From a checkpoint of a small transformer trained on Wikipedia.
Size: width 576, 9 heads of 64 (1 for keys and values), MLP 2304 GELU, 48.8M parameters.
Architecture: no biases in attention or MLP, tied embeddings.
Training: 999M tokens, 8681 steps.
MLP neurons of a small language model. Each row is named by its layer, matrix (up: input weights) and neuron, and shows model dimensions 416-511. Each number is 500 + 50 x the weight over its row's rms, rounded and kept within 0 to 999. Numbers have three digits each.
A block is one neuron, or neurons of one layer that tend to fire together. Before each block is what it responds to, as a language model described it from the Wikipedia text at the highest values.

Fragment and number completions
L5.up1923:458533525415520510489485479539464453546471473475497520461462543560539423514555498584455497479448482496517422522477568461461503484504470535503387424523517439561392413501522437453531509518411453454528474535464503439482449444520442492462508565557416491522498457436455408509508519509568396422

Mid-word fragments after s
L5.up196:599429521435465440510548420477490455532483460519445507493507577543465530499459541540501435454511538483498401558452583515380501487529519484547560506575508486475457445578567490450501573494480523500573480552412516516526501488450525498507424514506442397499417535534436475499516566493528450398

Opening quotation marks
L5.up2134:533533592555506473565589510439459445494558573500479553541532533549501568642533516464480463489476517529584401452445419444464525557512485431521461404526534444394558455491537489502514508517505440518472537456492406449533524481481562562503468568500483498512464514478579430556476444474578502497

Mid-word subword fragments
L6.up223:471651410531443445552552431553508467487481541513453544504456504525556447457421466498470531539540478559540450450449560505559543549541497427499574488607466440499477431499537548476430506521502679615459523574510472512580515455466432513437457494432543480475474551503541496485433561553501556558
L6.up340:444473549491413441582537537498451520596582601476413591517487505517526438512411488528559520564466497542482576417529486518499453479516558499601469515464475466534481429546484472415635477498519502490461585385454485544463492495469472478519514522468524422543545469427612514452485566534583502442
L6.up346:392463453544481500538528473504515422560486504452485583497460536564588442546548478512527456552482490537533511466532498444484531562578451460546504562647447487449505502545560500504548493474503491486462627497428529502593375389444514471468485514456466454497543570459534417546443527479602478446
L6.up874:502414426505426428532504526481526379463469530394452554466549467559504458583612389562508506545494553520496505500555527467534445547485490445464453449489512455493370524480547530481565561542456559440456521582349487451446459444465478490478450521530439438466512405560499567482498458473492480531
L6.up1001:529537460492424444556651513452394529490579563452545480501542521468625429460458505559414558475477441576460544455547427524456464552485476488559523468578429449506421492472538545434575462454482470588435542517440537558484445429460484476459513559529463509493530495430489454560424453468542512461
L6.up1385:458545501514536555549511492531531519475479501393523511424520519482513371461617467563521493597523558557532458437494472498516475526539469565494531516567550511510516502521519494444486527480490627444548476499459469521520409493428469503479474477542476454481532519449530498524425523481463517403
L6.up1420:492381533485508473485500572417531524486435415457564504447440535588517412506388468457517526534441495562564462466508548527492488496531522513541504529564553497446484436502419556505516678443463538583533511469539465461526423515483470396437443566547372478494561529519547500511536486503512514442
L6.up1511:565458512485384490504501461521508509463534479470448477552515516467514470490510490522551526508509448582527525448443478470509478621442516522498518500557488525495496496512583550561427532583508489494513518446489413548536475512491484507473469584514532453477447496477580570526495541562503588410

Mid-word compound fragments
L7.up105:474539395461438530627505495479463492412495494493437548497462413608519421572493478572448512586560484518518497548443445532506488495580529480488593484485456466476508453434471474511481518504445526570526473447513477546465510505453426532490457485428433483549455482477449564478440491572534544555
L7.up331:425467487472471546424535524426482460418443513450528514564526524509489491535581572461516407440492569587472534480520440497508530457434436433547542481547594524584487559495498519446503482531476614477449484496391532456476472451522511532384538536457514499531506455438520470361530424520567463539
L7.up952:528441448490442428403593616523511559449491528492562612571612552505517580562523472448587456599455572520427476411603422511467558495459465495535510561578538441524529553478531521499546560448503584479472548524492521535444456490465479500492472518451530540534378492473523564471471428484538469493
L7.up1408:546477477541500466478534447477527581402506510594446510490551450482665526457531509578482496479448479609541473490500533458539545524572513466447545532517514388508570411423520485509549406493473561576405546544449467534549481519416466495408486522510407474429410453443496552493404552594485478521
L7.up1482:439398514495495506528547507503519548501465478463535460559557483545492536518555509483570439437531558547465485500566486540424506468431409486436539489535481549561485433492578502378568573469543494503441502513529507546436425470518457518457411560562457493515493582504498518474460496526583524560
L7.up1853:446456518550506477521426482492472434513545509484441495544484535493519505530591526527476495474404581552458429448525427468533556495366470539523460549433523499470513557543483458401539467452454433533487581455571504405358491535474487573503452467494494497510476506451450542460490455512479468503
L7.up2014:557497500493499492459576481448615417526560531466507569446471450518516536447468485444510581493451569507456535500539466530500533516494458498593490441531571526455513441501519493468596485496449479463530437574453497506529493491488500542517530560413528549524443374449529467454538459509527422475
L7.up2142:427416530579455482537519512465525430480588457538484552495511540535532517520577506488510482507555489540526503566509488379447461541490525593502499476544457490544574525474524549424474490471552450404571445369499475545541483454454599473485456515561564480510465458494529501459413470579550501464

Post-preposition determiners, S-word pieces
L6.up257:500549505512500411547522552452474489526461486513513528559516583575564487536469451448482435494479459469593426570521441506438585547462503440504551553467544543467431464564475532522467526579406569530454458447544498489485491491527493451434541423427350418557512454459441384448533448599528416479
L6.up295:570519394525570517585459479444472498414485653530449456545517538540474494638525442580532620392505504477499473498509378599495540510529502504484562478558443454515564493503504498434503610513532506453477478549491433504541450496512498479487537475452495511484412562471463549437532496567497464469
L6.up812:534567566487506522448510466480572447512542492477533556526438446524526365509535509583410626425513494539421449546426489505415437502613471429503527503477554430458463461528445492475490445554539486542396564490392484627460546458463477568461567506449471420500531499531525498486539432538500561476
L6.up1020:385541603515522523544482535481585336433517471501554461505477474488522453534518454467424435559506510488507415457449571441447509486515522442505542513508521390448443454561557577515526460425430499585559459573513402506510475530433570465461494552466449462511511573473461517485444499440482557434
L6.up1075:506481457519563513447468544490523505536461524477457487472511591600614484480492554497511522541429505602531462455415437523448464533610467465478525445504481448515503524535472571506540437493575437512541470562574434369437492472488495419357494583445436493493486517515582540498471526540460478499
L6.up1813:529490525501477472519549471493539520490518497519484527496550528471545482553465489487492468419518547472511500481490560437456530456404518518527584498440418480535500514490449507465377527457555459536490455433366572560548451532500515472387529555573472523554466446510480472498476570525467485434
L6.up2019:444477477499457453479587504501470472467557466511477556453474527516601484515558497492450488518520499534475441493428495471354418497434444577563579497564461525562489459530473487503563478495465382572436502490499497544494487451511465502472500448463442470504545519447523473579558501490508501436
L6.up2093:457479501519557444462509532437526471580540491545476568504527455499555514501564448543516526425468453576506443530528485536558520519574476413587538602514416377570540490529556498536505544516514501566564538497441459449509454563513489450419470503452512569528474486407661473496576440559517568403

Mid-word continuation pieces
L7.up381:451484416502429566453424395448441511502518515463394603499535545472585450515485467548547480602467544518486445426506496496517456542527464497439536535500513525366504538484455490470440510493451523475447505455408539524510408535487482593546520547451528526645501492409530559476397456420468546501
L7.up970:424412491591441444470504544479470507412468574566516552515552483509519482440444513474484488408558516581486549494466445429465489634501480461452495485531576501478401484507468492475442563490470542525493519477579458498621502496518581466515508528486626551595471522454557552477416430585544499431
L7.up1043:503430404482469417604473449407528376494484551497565606463534529570499495438435393534507463519550584581473378424555510462532453507523566450550476507501563534495529468508424525465423513488504527505412602525492439570560553495443525506470558589487528581533485510530572579445513502482516490545
L7.up1720:509566462412548499490522473467433467538549496421537528475435507534536459534486495524564447574529491541509562486471464468496410552528491511521529395506465479547488475503569515503577450480531468537332415441529432520554402477426522463467534509502475509529472492522600394575332476508535519470
L7.up1809:358473512534528433633476485484581482555513549474522491588438485516431418505589454539483552496577526507439514390414447438524424491481542453576444448446525522481452546552556540509454476483511606371511505509461476490473424449419531516465472510453464483530538576479586543493594498383537490498
L7.up1947:462527458512479320517473474446482541458567551529481613501606563539577457494478483463482497469563519486511443495487451486582376483472593602497464554441426483534495455572451582490517458484456537518483479607484496539513448488403503509385546532478526526592523488483561539468497551484464577485
L7.up2117:605514439498588435547485399510502556527524529516431515412513498521481576506529529432500583434512537499505518496458567483543518516490508533424551526490589519523507519409518495468442541542472411465484388532569537545480455480545467532520548559471529504463535493464538538607473548545520480509
L7.up2119:550509481516578557509527515457469540519560494458504582471481591513383533512475479513478564488549529435440515415471515573457434521553554451546555528541453556574529501449537561514443601522497445462430459482528449502571538467437550538394554535501598485539509407527568498477504564556516519454

Head noun completion
L7.up103:508463562468536465491555549556479519486477450452496492473501543533494464488476390440499504580428438563541489476531537536527519506494596562512441561479515468475485399580509468481510495407461591469454426396471523559502474480492568617503509552451477518503425558524494441478558546542552493489
L7.up525:510506468505550489530511446516438561445524494419509578393558560479506397491512394511470432465384439586510527418542492544568407506450573551459463404458531516481404534515471479374553408530453551447476513426394546539452485413500555483529537453530458508562512410428497572528495355528522458356
L7.up558:435506459468527443571603505503505498488539519441497441502533465435508503486561518596495453538415450532455598466565440517600388477515596440455493551450545481558464558473510512480504507541409500497512449401494482511478399461457472545505439563492546476467483508482423452498487470519481578392
L7.up1458:542493473430585515540482524477441506492519555513466577467539571471524403451469476519475456529549479514450500511494476457564437504528597533391512529441511501487486447515442594492539464629461557506460471477474525581462466426415494515433488491530514462564468417494488654415447492493587534453
L7.up1472:483586472526525553635559519524477517473619528495458523562542500402508516459513508580451505476450468482527489511546483472464490459478629467453523548477496519572469484472518477443524438570456502439525477411455489458437486520518580543473550484416452478522471437489435499491565479495535536414
L7.up1702:499576457518448494595508500476544427420564537451524489512538535454471437456556444478478536511507505553430523443551451486460520498525625498520510431492539516486432462520451449486487397543500507437480539540471499456474430453462532492488572524495439503491402451576534507439485590500597491439
L7.up1998:444535563444527492431524481493454544444509508488519494566592560552455413411482507502608452496472463534399445585575461546536454543515593436529509454498473488543484475633441488417458397503389651512436490501414484489446475458512482539493460480447473477529481485569470491471527506497494474433
L7.up2302:497572501528443502575456549485497512511572599524537500507512634478534502524496542484482454598445512521411430485563517418502536498532536469517558513482544478515501480490504500476558440439352508471468527520390494454418410456494579526470437515360555491515487451527435513459545430414503550376

Section heading ends
L6.up410:496537430505534440507486456447455553554536464525459531523473541494527476485440487484578464485490536577468495515546526564501547479490636460476482572495513446545583460481455598502497542456499623511483524426517512559494437514484455376486490577489456468537491514511470424539498540442472446433
L6.up1006:493635559493628446428549465489484468444453479539509483526474542491529518557566424521495542494492462568448475491436475544592531550530491510539508465471490438479383495468498440458508524502438494488476477534548494577474433403516480469386554614480507458570471530483582403532471429521554539386
L6.up1155:468480460507485491588518443475497517553533569567550543545446546527632470544483426540475510456476582539451426552510482545504507501509450531507422605464463499546469546458503541474481487509510467631495578504443570585426413511462407449487463530476563507587368465468544488540488508471472428580
L6.up1313:494512584454500483446480540523458486579536448488480495525415567475545525538491520486490440511394480580480543505473516520479547516459537467549448467475569482445495542500479560482476448534486471581525532432508483475444562461520504480408406607451435487514497507402479484476499445565558541502
L6.up1839:398482560488472556591538532463566501514420476531480474498576576534463486421501472442438533526467523516506472541468475461566524550510550386619480403532547502511444390519608469471527444519567530525469438478529469516541411562494569483506444536448582532421445494528451507485561508518523488524
L6.up1887:466556488421449498505449485445529504507620513540431442602498535516509446460476544458497477463513435534427470444535397509461497565510449503481504562475565529465539516570524557474525542454452491482545428515553496493444471457504524445519507580508509494517457535491580415511550451516575405516
L6.up2012:392576518555482463522523570498501521505498493495464520508455473459552494481582459528471525584520464574373587451499517427499494546483540563467456506508517489511447452487504452482489550422491439555484462518547468551530454511538501541414494552434571512534459505421523407466481515484507459458
L6.up2284:503676568503454545468488484441485442493488465448528430475578515581527495565490527592469473585451498595533553464529454575505468487446529434533523508485578522518460511424558548529488507437510426573583569579454463398552451443515561438476444634540477486476471511478557471581479435484543463466

"As" and heading ends
L5.up1289:498503500581460466575548464401535484511472566475474497481453614525513459565436462467521505541447536557493464544456498593469495519527494562461532516486469414477536459568573457493552435491489583546464444478445527437495529481509501494416551522451438536532465452445417490537482517489454549504

Ranking and category nouns
L5.up149:552468500483529514539446558444469488499488472563492497537577517472466479497528526633565508528438451531446532465589440549542500526535544486463486447439548539428496553464483495458460422544472541534463511321439419521432492507454540420477492520447425551517472611502591521458531389561580470514

Indefinite article after prepositions
L7.up147:353506470438540509418508436415585496479460493519604494471474454541576498534484475518442548476514476550469527543541435436445486607476518497495468542595474389569498532519528507507536499450506494554398576473404373454574606464480445553486428503519466471477441562501472450418486444578555431485
L7.up338:497508477480500454531538450480520495511545548560474496551459530491569431545485477479574481461423526485466460458509418434485615586480514485548511419608467465545510465495494441486542451550516458608452563495485452486463484486498448479492465501536467497621440487477524529524441443484488476417
L7.up380:536531426474479546494614506468427490509464476507591507558591508481560522539460427465463527461499517460449505568464344454584455584463525518580472473576537410452521454469571457524604397582532451499504546516404464486493501440511509512529489467535460539563393570449521569572525467541509485504
L7.up1196:555537434514500507474574454456468550440469470529497513568586423541555462564478476504495476520484500459482425527532506464421485599492429516579560593548530419512530503577562616484515462505532514557410533488400451494439511523585532481426475506396407483522450520474543426477577490533481468383
L7.up1269:459456481515549501465357478478556495407528480534472594508449489529526483565500528535521534522369534529565433481536486392482578530560458489482481576617611409546450484526452446477529642468552472474459464441439447508462485514474470412460393556501499469482521524460641486540520493534488489445
L7.up1582:436460501533413400466541513531426601537514526501559478424472484473521478550405449535502563450541482526443507519470507466444546498469567550630595441496463459493573459553589480503575432464540517531515584583487497533499453560538490499412530509444402578440442551338522585485425546546491472407
L7.up1739:512587426511546459527485528431459446489493521472445545555536477434481484567484501593515556505549499426444430519415391469554476534503511501448508443502494463551530540535476553427499507586510548453523481471519457448424483582526433613490452473500495537438519468517475433469459535544487533451
L7.up2146:504435448478463434506557504433450549450524548413502502511510402531523501509510449518475488460530557535480513479482477428430517570516518433494532508515445430504447456533495427488470589464496484491566537533430491454533457556396501505481612471528479562494533472458405378540520520464534480429

Year digit completions
L6.up105:466449519555450458492538477463451468475507475519448527496519585487502519460542574521557463541456491575523481450514520490489457623415485484544478471457450474546482515529507470439551537453519481457459424547452474419600550515483565446487496560524480521539484525451555537503483502547611435403
L6.up528:461455519436475354527497497494484518495513463552419528429440539584519399501474495492478511468405453548445539555450530433563556507474541532591427538439581511445434443594465454491386456471457419589486494537526475483567496462487486504406516557462572554493527537462494459501469559577553454401
L6.up625:465491471539432463473474482457568492472501516489487480566457501505453534535463589541481590432466481528425385510413486513331521496492581454564436469424515445508507432549558532567554544485506538478583462461487453526431448502495535451542486549562500417449492489512434570483535510457451464403
L6.up738:493506538596520520572482495439554441510537475452445464522487516503493478506511480481546492627513510480439464436494556503465470610542574431577484447529487428535496415578498457514520481419478487551418470440599421381528465489504563447419403541534472557481561524518450574490484586458428495357
L6.up1581:527607463518475512593594566521520431549550433475600465519449549444402462662546513517494553432372552422518487419515470490503486496526505481491471454502545519546492565445481506466507520544504650521507540511539514444493484461490514516480470510485518424561519503495512488436495520558485476514
L6.up1728:472550596521532485456630473476463526470504492474540476559458493476490508560607559517531641552388515558393538534478428498465563484492485438565479437554504489523539469504475528508542486570515487557412503530442442509559535578495466421501527486514494479520521506506530476427505483633489433516
L6.up2155:586550515435529451605456518470609512428588507485542478589441562486453439499621598438514515491436553540464501410436559462561545510544551489560427472477525539574466417555515499527476487548523473536590454496550504494443549475453463438547486583456502444508472492454561498470505570619601441513
L6.up2234:404497488472535532520388552546491466507554552502507553472401510501381449511594545547467513467315535526435469535526517460477482536583497476447513511521543556592543468469502479461518520527487506526564510486422558451478442555490494495523519536498472533486559420448575483525539473490470478488

Quote-opening marks
L6.up123:567586496425475495560502523418495471588468527453485508627490453539552464505549468551576514486466591489479633462433558529557495464413527389630491569412576448517471469440554538545542520533519520529538479546545507489524432505500533516431508596440491491526419470482445478545492469609571477541
L6.up557:486499454470529525480573518503437453478559415553462599581599530444504476517496476475595577543481532524497561468487467470516518543568483463547472441450581445568579499491522532434505519469460541480511505502475499512508517520515530584424487539460516510555565401531531503452433583527454553457
L6.up654:543490443542451484539555528448486496501573519535432434501425598439629471606495551580482572464469516508578589607588509399509568481523551553495455538534472467505528500461556481489521488553518459601592524479490408568593421486515525482463399528470481478462508415428495490433535420574501401415
L6.up1250:473552493585477507588520478534509409476497442535575511486511545483619549628508438523457472398474484515524521574567536515527560547584480496490520463516488480434494449476494484416529555531497487506500528548467489438550334443501472542416513560463503468543444482519446477518532496473585384403
L6.up1668:488454569521508469516521550457367498503502450484441526511491530570411437594515556456515495494440587583446516469394506506562515517483440403452520462507576394409453455573476453486490452560580546592416557501561504482528439528475493521575497547446382500597552508551475451518439504572504481489
L6.up1989:544518459475572478534561484303458445511431555481566495468473501578612460613416461409546456471478453522556396554460459496494547463573550476553490511465528536490492455467571518514510541492509473519509476491573511519525416491466512512409442572473479560555511535486501514550454533410472494440
L6.up2132:504531581479549474577533513456457507507518551499441452577490450496532499644519461430501431528447440512502476432459422519504555533552524488507452457424649506467536476501481523542561530572490472569493513500535462484568503470486458478513415558489401481517472569488439519530360484503530468515
L6.up2170:522510502509498504527552482475543454439607515499459470540584559421653492523533569519420426453507474541587410531504498523577557493523484511619508520507506493529521512497567500435529482604537487550586495542506334453432410482452510462506441494369492501518430500527456543553386506455551426538

Mid-word fragment tokens
L6.up154:498525521410555496569532459465582418436491533456547551493577479556616508522417533531453590446537515543383422471446486509520517571579480512560501537490600489546487477548515530420554408540552525486501484416506493449492456546412509518488422519570490443547523432462455511447501513462543441510
L6.up637:447527466534514423518549501448492434410475511508429583520553490476528447506530459487531453514476597675486411608626417498473556480467367499574570535550478388545543501499473552433582574467460508514478558394428446507423461475489489439473546598391488511482421552524519509539477573487478539461
L6.up735:463494407469525450565531547559496519507619514452601543571579482386473430606444485451491471517435451477512476514491448478446518553457477482419507503499507515573442487485526419481443467509505649532493518466445469523430419406490471483487486576507522490500532435515446590496541534532543535537
L6.up865:386451544545570482509490497466589487543529550482485643568466485478502512574557496454447449478541576587447509538553459535489541538508537391471526517508464484584461523443473506533514410489431472497448586426498522482496492492452439483454477486466542581506411538453471497566526532462610521473
L6.up1014:454426482506414492492547532449518541459475538315480585506502399555467469576464403432559506564517556534498398419601462546490501591482577549463495481514503558502513469460474515523483486530443465476577565486500464480560505533472499565463508467558484493536546488548463442463445535491497495507
L6.up1222:465471459499498507490529425438485468507519537490490521505559523551569510515613532512549533502539516504476548580600471504502534477590439440439610564498520422554508526464542487453448518550455552576496567450383467505527550531464494539468490449503446542552406523493468587514532438468517570446
L6.up1442:460550377543488526489491473442434453580573604570523562529390532519474523488535430565527489470550478549490501553481398522490557548565452487495562532537540476529508448549543548508527587504456462534479516461496488502404472459524516480457424440413568523445492518491509462501459458524649522534
L6.up2045:508467451513478409488461503431533508425517523544409595542564444553490533546554528496530454496536552473422463464499444494467556484498502401506549488543576439594475472429529542511463432504472552438433546503480463507531458536392504464477464456480515539545541495509538550536530528440581444466

Opening quote mid-sentence
L7.up668:469562470493356485438489557519342462507453412382478430542531532449517508432437518599547492430423544571485450460508580501471592519471602515577505431503557539500525491431650544495558499564490587444463499473465507606387501513518456541499483487513522493417410516466519560447510406540609504461
L7.up717:458474510527489524545593477476536477526617468505431435532481519516545568542551467594520547476504413490443519516533404567533451506526518485489474432589484484514507467508576445502612471528513492482530585481542464444484482543554550456440545564462413574510448527424574532483471491594597517442
L7.up747:517515509540441540600582511417480585500492452398485429409493486610500457453515424482527585451469408478550516543525502486455499486550508454580539529515524465531483480510552435500511463457427487468447464456510427471437483471461490449515412479465480546450479511434504448464404520519575409519
L7.up994:500452476474422523540544538535495538534650472372462471572513463498588480540497504463468476584509455417522547441457486501477453619491569461539428469499525567524551505468542494516486478558517530509580483559503511608464522497505466460436434552545489398515470518432527545555568472430519457487
L7.up1164:499494440493394516542653539463529495557516481513516460539475534486470511536544491444540471468370563502553514516543419466627581491554539436501474407495479439417462437489485494498555528493504610537419532509531486517598583477476461464464442568388479494504489573468447535476447540542429455509
L7.up1440:509448435400454515534590476518529456534580414521567464455478553556488468525524451507455461557415472555582556585551517499580518496447595503492475412561547563484481407508530462462540418626522506589518567560565520496465462464442645591495499546517446452531517478533510584446489579461445460498
L7.up2133:542458479548431453587522537406555454474511421488483527531473569460452460617593528434552488489410531556526444503524477415547518525475491356535480490508557569414466449468480495459512546515544470525500452405521506464509462549459593443517492561365509445529470516460491512546474452518537549523
L7.up2180:471491497567455527499507477476568477408466472493534464554566498523540561600506605507529481626499506548428508418579517441536422537493455417486529524502523495482571532504608505496525544543485523481458521525539468435397514515460586529471501526453500504544463515424510483470497347497510478508

Final word of titles
L6.up135:523509512500499480573464599487508470492540428497440546593523452497425482483497472520621490504452526535407453547440454447558442586494544483504444486561552514498488550575533523548434491524471481393411509552538429567434457577530571441461460615526557520462439457475581507481584477614535434558
L6.up215:429458529465575511562450479403497523486493558542546567513515514501427461448503455498456606470527547577507479554425518449496505565469534546481429487491539396575416458477564531492455414591439516465574521464506438510483550380498577518422420511574465559527450451516497439537507520498491546455
L6.up574:489508498533520513515476493559457503430553423525518548531483491495413438494566448515508462515441583585413497546608487457436444483568516524497398541531487467581515508530470474385460458579482579533493482491489523585476546537497491473490526474519540502555468553461629453527554415447496496435
L6.up849:517534523432497552558423477545503536367510481557384602401565537581496475467527458501473443412442487566475470575598525539528465499461580564453476433504495511535498460530517489420565490510494643494531457410464517449502468504515521542485595528423464485538555486445569562509506444513502494467
L6.up1134:477478542425640403495557501511516540400427558540484523513529602557508438507438441471444424539490446583521529498491564454488481520459501498529492530475506436460462526473502477449493385487335527533532528500515417447570455400439503500537470655500464455499541559406549476528529400475546480474
L6.up1295:453453538503541524471471548468446508410468471524469682580460580388435502514578497599467451586451504545542423427441391450449397562551514491471484397579496533471505516541565495486481449493463436472502489462476469499471535468527507501467491540455503596508431488504555444524545351531480469417
L6.up1750:465527521568437450487553456511524520509379481470543392513522604518486470460513479472516432499343479529480458493474520468480564530503507513470505423515514520467496516458593483507489546453471523494484480574467461541565513506502478495502499501428507490510461532519586491491450515601507535380
L6.up1920:457503518436552503413468490502494478458483473505432506488565515501453559498559476506573498486492407529467527595559449481564385571461651542424521464484544493438503546445493508423496479495449512527447480385439523545519491478479560523492365502477476376636522489472650504425425446507578518452

Year-ending digits
L7.up569:461459522517416516554482499481493450535564499527495543488565508489436462497564444554508414547408546530460476506477519520476483592479511577431546489487547562522467478531524525497371602514509433606542434422491492538399418503506528482522551634535564529390540503431558535435422527489538505403
L7.up772:514578495536562408520465504498506494478532543404524545428455530429581500439548577473532536501538489572410432476529503536462520562491496458586537476486463500501446407534565488481463543441508457444410505495557365523463494402472537461500519478523535547477506425438483490458488558538594427525
L7.up1104:510417457511490459510516521494482509547474450549567440526485419535559514489437465571508459427479605538490467520565495520501577503565480489476529460500492498570464547496472460360497513455392473553499542536541512533475467432447466473538487591523597394470466490470491412466561479442564456445
L7.up1325:495542531429522507476496472502422424505542450460442529429519536544547371526538540559505433535424550537471485521492540477495430569457430537475510480491499522483450535588484511412463420476479504519520528501474505464476505512478518427522592556515472501635517504455483494574496522488529418457
L7.up1606:518462485485493423554436511481470517497523482439509479537513449545486493581533479511478439486465488541414537466453525513430494514477524535528519539502559448591576480590544474512528495451449473468507482545545471533425563547467560493526588537528409485444554414450487444522484571626527401543
L7.up1636:508461475409594412565483511541513460570558602504471481476515431484441439525543500575491520513463505569514544505556496448497538523466574535462462537524578516426487483413496479511495487534522493545567507424506518505474492465466499429540539530501470516520477533447569516512506575501509415517
L7.up1777:453505437450467548449429436539511452473484462507538542474526446521543570490506546519481518404589587542476421535434478601487549466605498481608443492473517561461494532670531542518518543446559528456520533493502409577428453384433572578530364462470524490426524472492489524554487426500608538435
L7.up2047:494514500441472530476490545538454456461515556470418497587627558547578409415541508488464444557426447679444532512545417563453494538531609456483478397549486496488478493454569533479511511481510596555494451557408525492442467513475549584468568638497550523527547474473495442524529481526586491412